config.toml
num_hidden_layers = 12
hidden_size = 160
num_attention_heads = 8
num_key_value_heads = 8
head_dim = 32
intermediate_size = 320
vocab_size = 1473
hidden_act = "geglu"
norm = "rmsnorm"
norm_place = "pre"
norm_eps = 1e-06
positions = "rope"
rope_theta = 500000.0
rope_fraction = 1.0
qk_norm = false
attn_scale = 0.177
bias = "none"
tie_word_embeddings = true
parallel_block = true
init = "normal"
init_std_qkv = 0.0245
init_std_o = 0.0
init_std_up = 0.0245
init_std_down = 0.0
optimizer = "muon"
learning_rate = 0.00724
beta1 = 0.95
weight_decay = 0.021
lr_head = 0.00593
max_grad_norm = 2.0
warmup_steps = 200
schedule = "wsd"
decay_fraction = 1.0
decay_shape = "sqrt"
final_lr_fraction = 0.1
batch_tokens = 16384
max_seq_len = 1024
doc_mask = true
train_tokens = 161800000
max_steps = 9876
dataset = "wikipedia_en"
MLP neurons of a small language model. Each row is named by its layer, matrix (gate and up: input weights; down: output weights) and neuron, and shows model dimensions 16-111. Each number is 500 + 50 x the weight over its row's rms, rounded and kept within 0 to 999. Numbers have three digits each. A neuron's up and down rows have the sign that makes its largest values positive.
Before each neuron's rows, "fires in" lists the words (lower case) most often at its 100 highest values on Wikipedia text that the model never trained on.

fires in: "would", "can", "will", "may", "country", "mayor"
L2.gate93:514493479463424571483495483459462579581488444489520507528514572479507431573468536590474508432508515404487514416516468531421596469529452512489444416486502496526486506539478497500441416536524479538539464472558454524545645480393503514473554472542484450480472545396539539498536512516518513637
L2.up93:416465406562484434488564516424451586609432420448585595524490488489473522563450435511435457456540509548493550469645553494450556466526464482512566511465482426623506491548473562456421459506460580465477478525618533518472472549414525496570522442530535430508458486429498572461438550507519466614
L2.down93:481421608530377534498484547571463511586493389442512507500550497506459541451565469537357506464475446535426483518454455525495466505483410556572529497438501490517528515495528474414453534550562558498556505569423506478500555460562448602517602429465489562521375601533509502514530512509471596439

fires in: "george", "doctor", "do", "known", "does", "georgia"
L2.gate141:440501434542465495576507545611490417567575467496492536565571608574468523443527486436554432506507527477512449449475546537468457512593420533496462462626514462542508581572395446447562504563534450488516562457418402460529464433499537450485546496477448552563532502504493545489493461537494465465
L2.up141:513486451424436496624503496513527422561412418537552509557503602479508522488545466517540468551531501522542502509524428545454358507549551541558442414532465504486450464470545549617575442393499563513457548601496489502519477551564521555540457531477461485472547507512454395484469515556497487582
L2.down141:461448488524453550480481548488500424530481470465507549525469505563476441532511478503555433532477570458494486454547520573507522427555495559506481478577543610596523536517429391510528448456462535573488524514443359429530494490441568552502485457542428542602458477594488486601411392502453536557

fires in: "during", "under", "won", "played", "suburb", "end"
L2.gate173:490527432447486459559509512447508524491545551568497580534449505435533464513510407497519548462528496514469473490476499479414585547461480524447555484521451429479458437640491488524438510487436597414421518438491549468402517504500551446546489484523578553449541457463481445481394397511518469517
L2.up173:444489480552354518456481456540547519455464513537524548529444479479537473484382447478443520413543440511476541447454509510587570564534505491500528533521428461500344426500575460504583518545497618445529551526506445489522463537505502466450457519544515518440503601460482474595392529446488492507
L2.down173:442524522520540397501557503532468527475540516541409578497546524466503561461469491477499484547539518458497497491432505577545556546555604452548448402592480473539472463590509421459481573486580550460466525485482503496520528405531575444473445419553481450556475508507414518508492527462493516533

fires in: "by", "under"
L2.gate182:562509488482543440372489443508439547512501526451558471462482455472479611508549541549571499471469438431467424504479498435521496523532545507508535514571560534522476436489569449457463462486561503449467433486469555490553497553412493493556513460532518550586503445472446556559412489489466445473
L2.up182:614571415516483421467551477466488481449497479467545528520467537512500524531403504514485522502462485589513564555450506452492482575492475552483528542506534557409544494583540461474477435448426578458580501466410578567604412480409491480502456431583521582516522554567495476559486515513552464568
L2.down182:414499574516507501535398563513560490479498467534470545521513476532536386452513499565481478468423507477440522509579505566538484472448515487437456457496546496597526465470464578465569503592525459610439513458529507444457547447518487559448442501479503503428512483506513493468469519546498385495

fires in: "can", "would", "could", "they", "we", "may"
L8.gate60:497532586504426405468495439436453492608445425472508516563439425528435538521508458440426512485472450534539535498474536479482648469475486468534498465495529448602548486543382562501496481487468477526523508476544550544485527598526543578531475542519507559514472498388529491466576596505542549511
L8.up60:482435460482442455569514395551523494570481522399545504479507483500458511559499463528398604530506451447398574548551489518556527508575480511545482501414432404595491515521478538435455448473515457525499546491539450499427486519454520559469462520539499493501466475318487498431515486516476557550
L8.down60:415482572526454567548624482505498502502515435488516557427519473472512561545471469443510406528524512594449588604497502497476547384500428546559466532530432488549385449591478437542552428481530535525491502470524530506475508466476494558569538467635445471453580555459528413486533468430472569434

fires in: "by", "succeeded", "preceded", "while"
L2.gate85:506506582584490499499461517494454462445493502408399398478526536451487574548497485555499475412421460479478550609537540499511504587450476633473551522520505528485444423473476496408572485474453485530527430522389511474475503470514472470495560483342478516513483504540516516575482484521489521520
L2.up85:424439541482400520531487476498422468573500446509383557486546488422484448465538427467479554507527495491586462502458485424661457519489487554434553486531445533428454534533587544384505410581433558562511422472492483565520483491493385477584547507419536524454440501497510416488528526509482503528
L2.down85:485545526460529518524430463495492473568466456504511492555490445388576489528538551507510516495463522439490516489454519521522483479530561604416508450537511561488468539635540489539451499514476484450564491525597599436458446604428475532551543519397423478524571551517404522526492498575453478532

fires in: "her", "them", "themselves"
L2.gate26:475473445445455540509575444589544500508520549403483364426463539579479547505500524526531460517555497478527391499485469451504510432485458525539372455453489518600554457447494513436456447485562577540589564513498553506570452467542440568348437483485497470476519547471470571570473550452554460578
L2.up26:470448408417520509369460451504515457547475547450504509516535539358493582542482577456472466537447456550444563546501569483503491468453529521480423435535476486501583467509514615593478424550559561490567520502546560494479483489526568488536506513474485453495535420462471563473540510423411387509
L2.down26:515549503578545518546580494585533526524488467468494489516607510546530430543483477482513480434568504425511517460584487437447535564534476463457420486479470469481472465465430478456537514391485502430472449555420380586519565538570458485534518504537519555545448539494455427540513527567495555516

fires in: "after", "during", "since", "while", "though"
L6.gate153:479500470452440461424478452403470491450492529457549666513528527459494513404529396585518480488437430579474515542403489524427534567517453508500478450422490481495647470455511448558387534492511438489499524501489508514556479474501543525447508456536443504502476505408507552510582543527526545478
L6.up153:519471595510534432450610547485451472499528455503446512463471452447508435504441652441477496543545513501487480461489494523514494483522509456465524557406544509539531492552491457463558391568426529514459551617529487546485465440488562532609437492485511428529501541604523431477465432530443474543
L6.down153:480514530480442548446528529484453495421482520456546519473513446491489615522490609422531501536576500524579477526546551513556513529436617498458535453540594485502435507449516511465525514512446471471468468559519454423447555368497566481526462452456477458515494546529547500502449497463536406517

fires in: "under", "player", "office", "people", "playing", "off"
L2.gate115:603475521451474483478596495517420610561425587512558441463434363511463470560489491493562520575487571506510556622505518501574549558451511554416479531472565449569471509561515508460464483482521478495503531494470524485389444464449569512485544409526399492565455491481569503482493440479501431527
L2.up115:516371474375538556500576468599470541490522495458559464502524448583445488551471559523552424574456548432512548450530503458502473513551481548538561536539495470550538514494507607452522514415456542434537464459438444456501397532494550469437474491506432536497452486652542472520477570498504534450
L2.down115:494585515448480426559420552515520511478476509497521457463571515531566540493447537485519481472519516499545465590473524577591428492436507551440387466511550467479487505500444514433474425531502533498532473439508486569451424325504470533569527457500498530531479505502551526401446433468499456447

fires in: "he", "who", "they", "we", "it"
L7.gate61:528509395506465502509357536482563599501443524503612483514480582460469475574535437515451561467512449512482554496471512515456531494401449524482456570609493452619563555496490569573484525444410488482467541531542508502517574425502508501447474551573470538516521494572495507560498572608576516405
L7.up61:580471452549474551461587500538508556506461448574500473421498481495646437478562469441459482492480453458483481498449550501497432515500473446464496479445497424465561592509536440488482515454510499499522440422523520432406616497425446460571539493611537491459447577416499473457501501413455540453
L7.down61:537530464485514383429489502565456481469448484531496499515581499536528475483486483499476467494512484472493534463478548643443558537473495424532547485459460428446479519647549410518476453453559447587568507486405538456361513490534505572501568479544464534438455444482397545504446551492522590529

fires in: "which", "where", "when"
L7.gate279:451517503381535422509547515369471489530418501411546611507468506422514518462500571508518491500452557528526469544485529504472586543438561500513544502550444455455535480463519515515418553458509523494528442465462492517391533460517438500546462469505518527533496472533530549413576525541550574530
L7.up279:422487431557581577580587461566507453499515461537663479458508571531531528445461574513431499458482489463519582514537488456635423511447476502570501466507504477480583501507515531477586627503508504486481454530506496456525481475525441481501524459493549424546556425584454521489505515450389518530
L7.down279:514496573486529569446523434531522385531508572500475428552494490428507460521493559611461505476506457545404500558422447406434536552537508414480478462420459495475486535509585477490422499482489485488508503440480488467546531562432568446515456523534601495495485412490435498479472421487498521455

fires in: "is", "not", "was", "took", "being", "considered"
L8.gate232:476471511555557504388453470469498566619483467525484473525533602456543554465622571465586528481597475426552465584498522554546553402528491560562567470528465437472453497495560439487492552524537560556501498609465470437488483501535597551535537546451483455469544431436504509483484435497530497485
L8.up232:524508489509503490511464589582434564529505552405528550461479539575564463472473461514532525531516421501474474507492390563539535512580503529395564393477525545519535507506461499499469470531430546484629447521492459458494452573460571568588467487478450480503619487435443527515601469556487565526
L8.down232:480610535688554476506477532474487475538491526543433528515469442474488428535561505512523516472576526524507519480434525455361483503446502558504424451510393496476373472389591591448405466447412438531436550528554461522403516568437554468521475533593490547439423437532487457509452542464537475525

fires in: "which", "where"
L2.gate149:467507433530517507572492559460522511427450564488514619481508442513512484467522484521410579606474430431498503549561497442475565473476484529459516496518487484493530537585477459396521479512547476472532450495397500555503562509559389523452444584537580529562413442449424451468450443567500453462
L2.up149:534444561534494441472515587510438446487568526536594489492544496515511551558528548527511590516482457508531449590450499494396552573496407465492586526545555525447582596536542445458448504495534499468477448446442531535508590352498471487464458507518558469491502543589529379461478450540536524494
L2.down149:460427489447534597542612455495544433578495626493537486477471515583506572576479416593540501544495507446543590483521496464477514495564534451516536462521502536565480554472468588429452477359524459568459443497526489538480522543435494489557502527487583549489492534464477527497500408512514512559

fires in: "such", "have", "including", "included", "includes", "include"
L2.gate33:502551508476488496574470493451539506522424582525424524492530482449374480485521476497553415477509509521503475499416496589606491512446487414482478396429583496584568467620403496513510449568435617433448543551543506521553484457459456620462521488514535462521544540586510549449443410556496471520
L2.up33:466554476490533474588482485507493493520393464491459461529517495466450430432581496550477450477534481485571506456383505600609459591480439454487501428496614532578536501574490528565513460598508616449518501513571478556531512483467437606459523469438454475529514545533504546410402417456419487528
L2.down33:496487436504524420465493529511537508456467447476437429508402482466438492476525599415555430492441453521506523430454507518544417557541429490528505391520433495467423535447610493543467482478538517436439453552526577541496492431510474442434456557538509520553521445587465533433411396425421527374

fires in: "her", "his", "american", "british"
L8.gate34:463526482394519507532526530514523531641470591540604459529421510502551402597447513413421544544532492516497481592535516530556454499553468457590506527539465510551497402444416501480464515413553541502474423491506506557471540457521496532391531585626484510448546494574503443502502548545497420464
L8.up34:429567476489517606446522514440426398443500447565533444421516472505453558503532540516553434590490448532477442583509515441481484563603477501482513490513519514451528487455425572482561470496544629432460502466484568412484532496554482568528541507556337548527506465530507480509474528507533501453
L8.down34:515564564485423496533550520467545418499500447509464479529484453557518454474606454540549469527523447484458504469482504503463462482567373493545593571561442427542535515529518484491421442477480479535510501484496568595499555472441541539521522413552432528544483524458494434471477552452437558475

fires in: "release", "season", "title", "september", "source", "november"
L7.gate135:468468544436503521496548619517428519545490460447521519426547512441507399480513476468438497456539429567501594440518511507553548494485463483575429448462511518529480515412445403545412534530516465451603459543499526434526541539611443555596524360517524459471486494446552571463476506592472506341
L7.up135:507392519529474495554538457465470558533531476461481496444559507490398495605588522510381461485473431482494455590445440494522532510522351450550471567523580486513474537367598400547537502418441498494561511536452415417534500501515459554640590439504464457562493468550575606515455508539472547426
L7.down135:474477479413490453531545441497520520463489593425448541415495487623494551519524538407544523551425494615490490494586452522533487447505480522482534461547457462529436552526446469370517503503483462540512431540524459403518437468549435581597571471511507614457501492532629549438535413475501505522

fires in: "him", "went", "came", "them", "going", "remained"
L8.gate180:414413387460511551527524491515507542551430401391501456490562550509504467511421488452445483469517480399378560498434546525467456511488494501576449483397475479438561445418565458447546474521549516524531459503469455511472524491480487493497542449573520486394558515508473566504487536504487521493
L8.up180:507454471479525451544409496508513528517532489447490477344466521522465493437500551479510522518463455476463412458463508565408520492532529525536491550399515426557486442460498496387526503523488450515543418504470502615432498428575480490586475427482507570444458449492443575465551457558448533457
L8.down180:492626516401521541599486483456539464481541454500445511465530521526537467585532481466474572513586502422463444469462487470497490439465444452533539487483500455498537578501434529495464489515531410431501557575472466500523546464528438519497641451466483480554598488550449530465469417509578515515

fires in: "first", "not", "so", "without", "all"
L9.gate215:445599587476491471484542549524535447512505438604465548494548552569521515465366483461489464429433423532476549464520569360485574478477501524505451538400501513509390538510566471529549488505479521481480452495527585515586535449482579422501505463521551517498466513465424416446523521447513529486
L9.up215:402489477466547461614530533387550540478409505506532566515510540506406474437539474480566521505487472496561640572391489472513472555528580575495536489503465506541474511473458439532498487375384449514491576526468522523483512549533487443516434519547510471392497489460438457525494464519446454604
L9.down215:471603513482557514547589515574512469474457566502540393494485499515416575529388472524540458526511509535516535483575547564409495548458477474521548478524627531489490471496540530394408478466484581445508529519461574590509433525459494473507455455496452475472459501499530463539489441452439423568

fires in: "women", "people", "children", "place", "woman"
L7.gate168:488474578602566444457492441465434550557452371507482498468494393534615560466536530539510537544525534504533515526486532514583468520470499562420430404459508508575522504598491512369590493506478578540592521479460489590526464537511516484510531602513490387485444377498643559497443444474530472461
L7.up168:524509495494499534586572495497539539581489446595502446511537490608479540594469493475487563555503496523440474482532459475512468519532560430444474440363439460531432435463498477434471503475531498496521507528497464524552537520431576519468481529531419494483514534511514457473499532512472417552
L7.down168:497474473550544609507432498497428481521440433530391448532530633505454458376510458581458487484498402480510487463507583496576571585552417557569535497519506602448500542542398426523408481519555548504471498513528493481477543450406479493458515508560597491415496525538424511535445463511548505508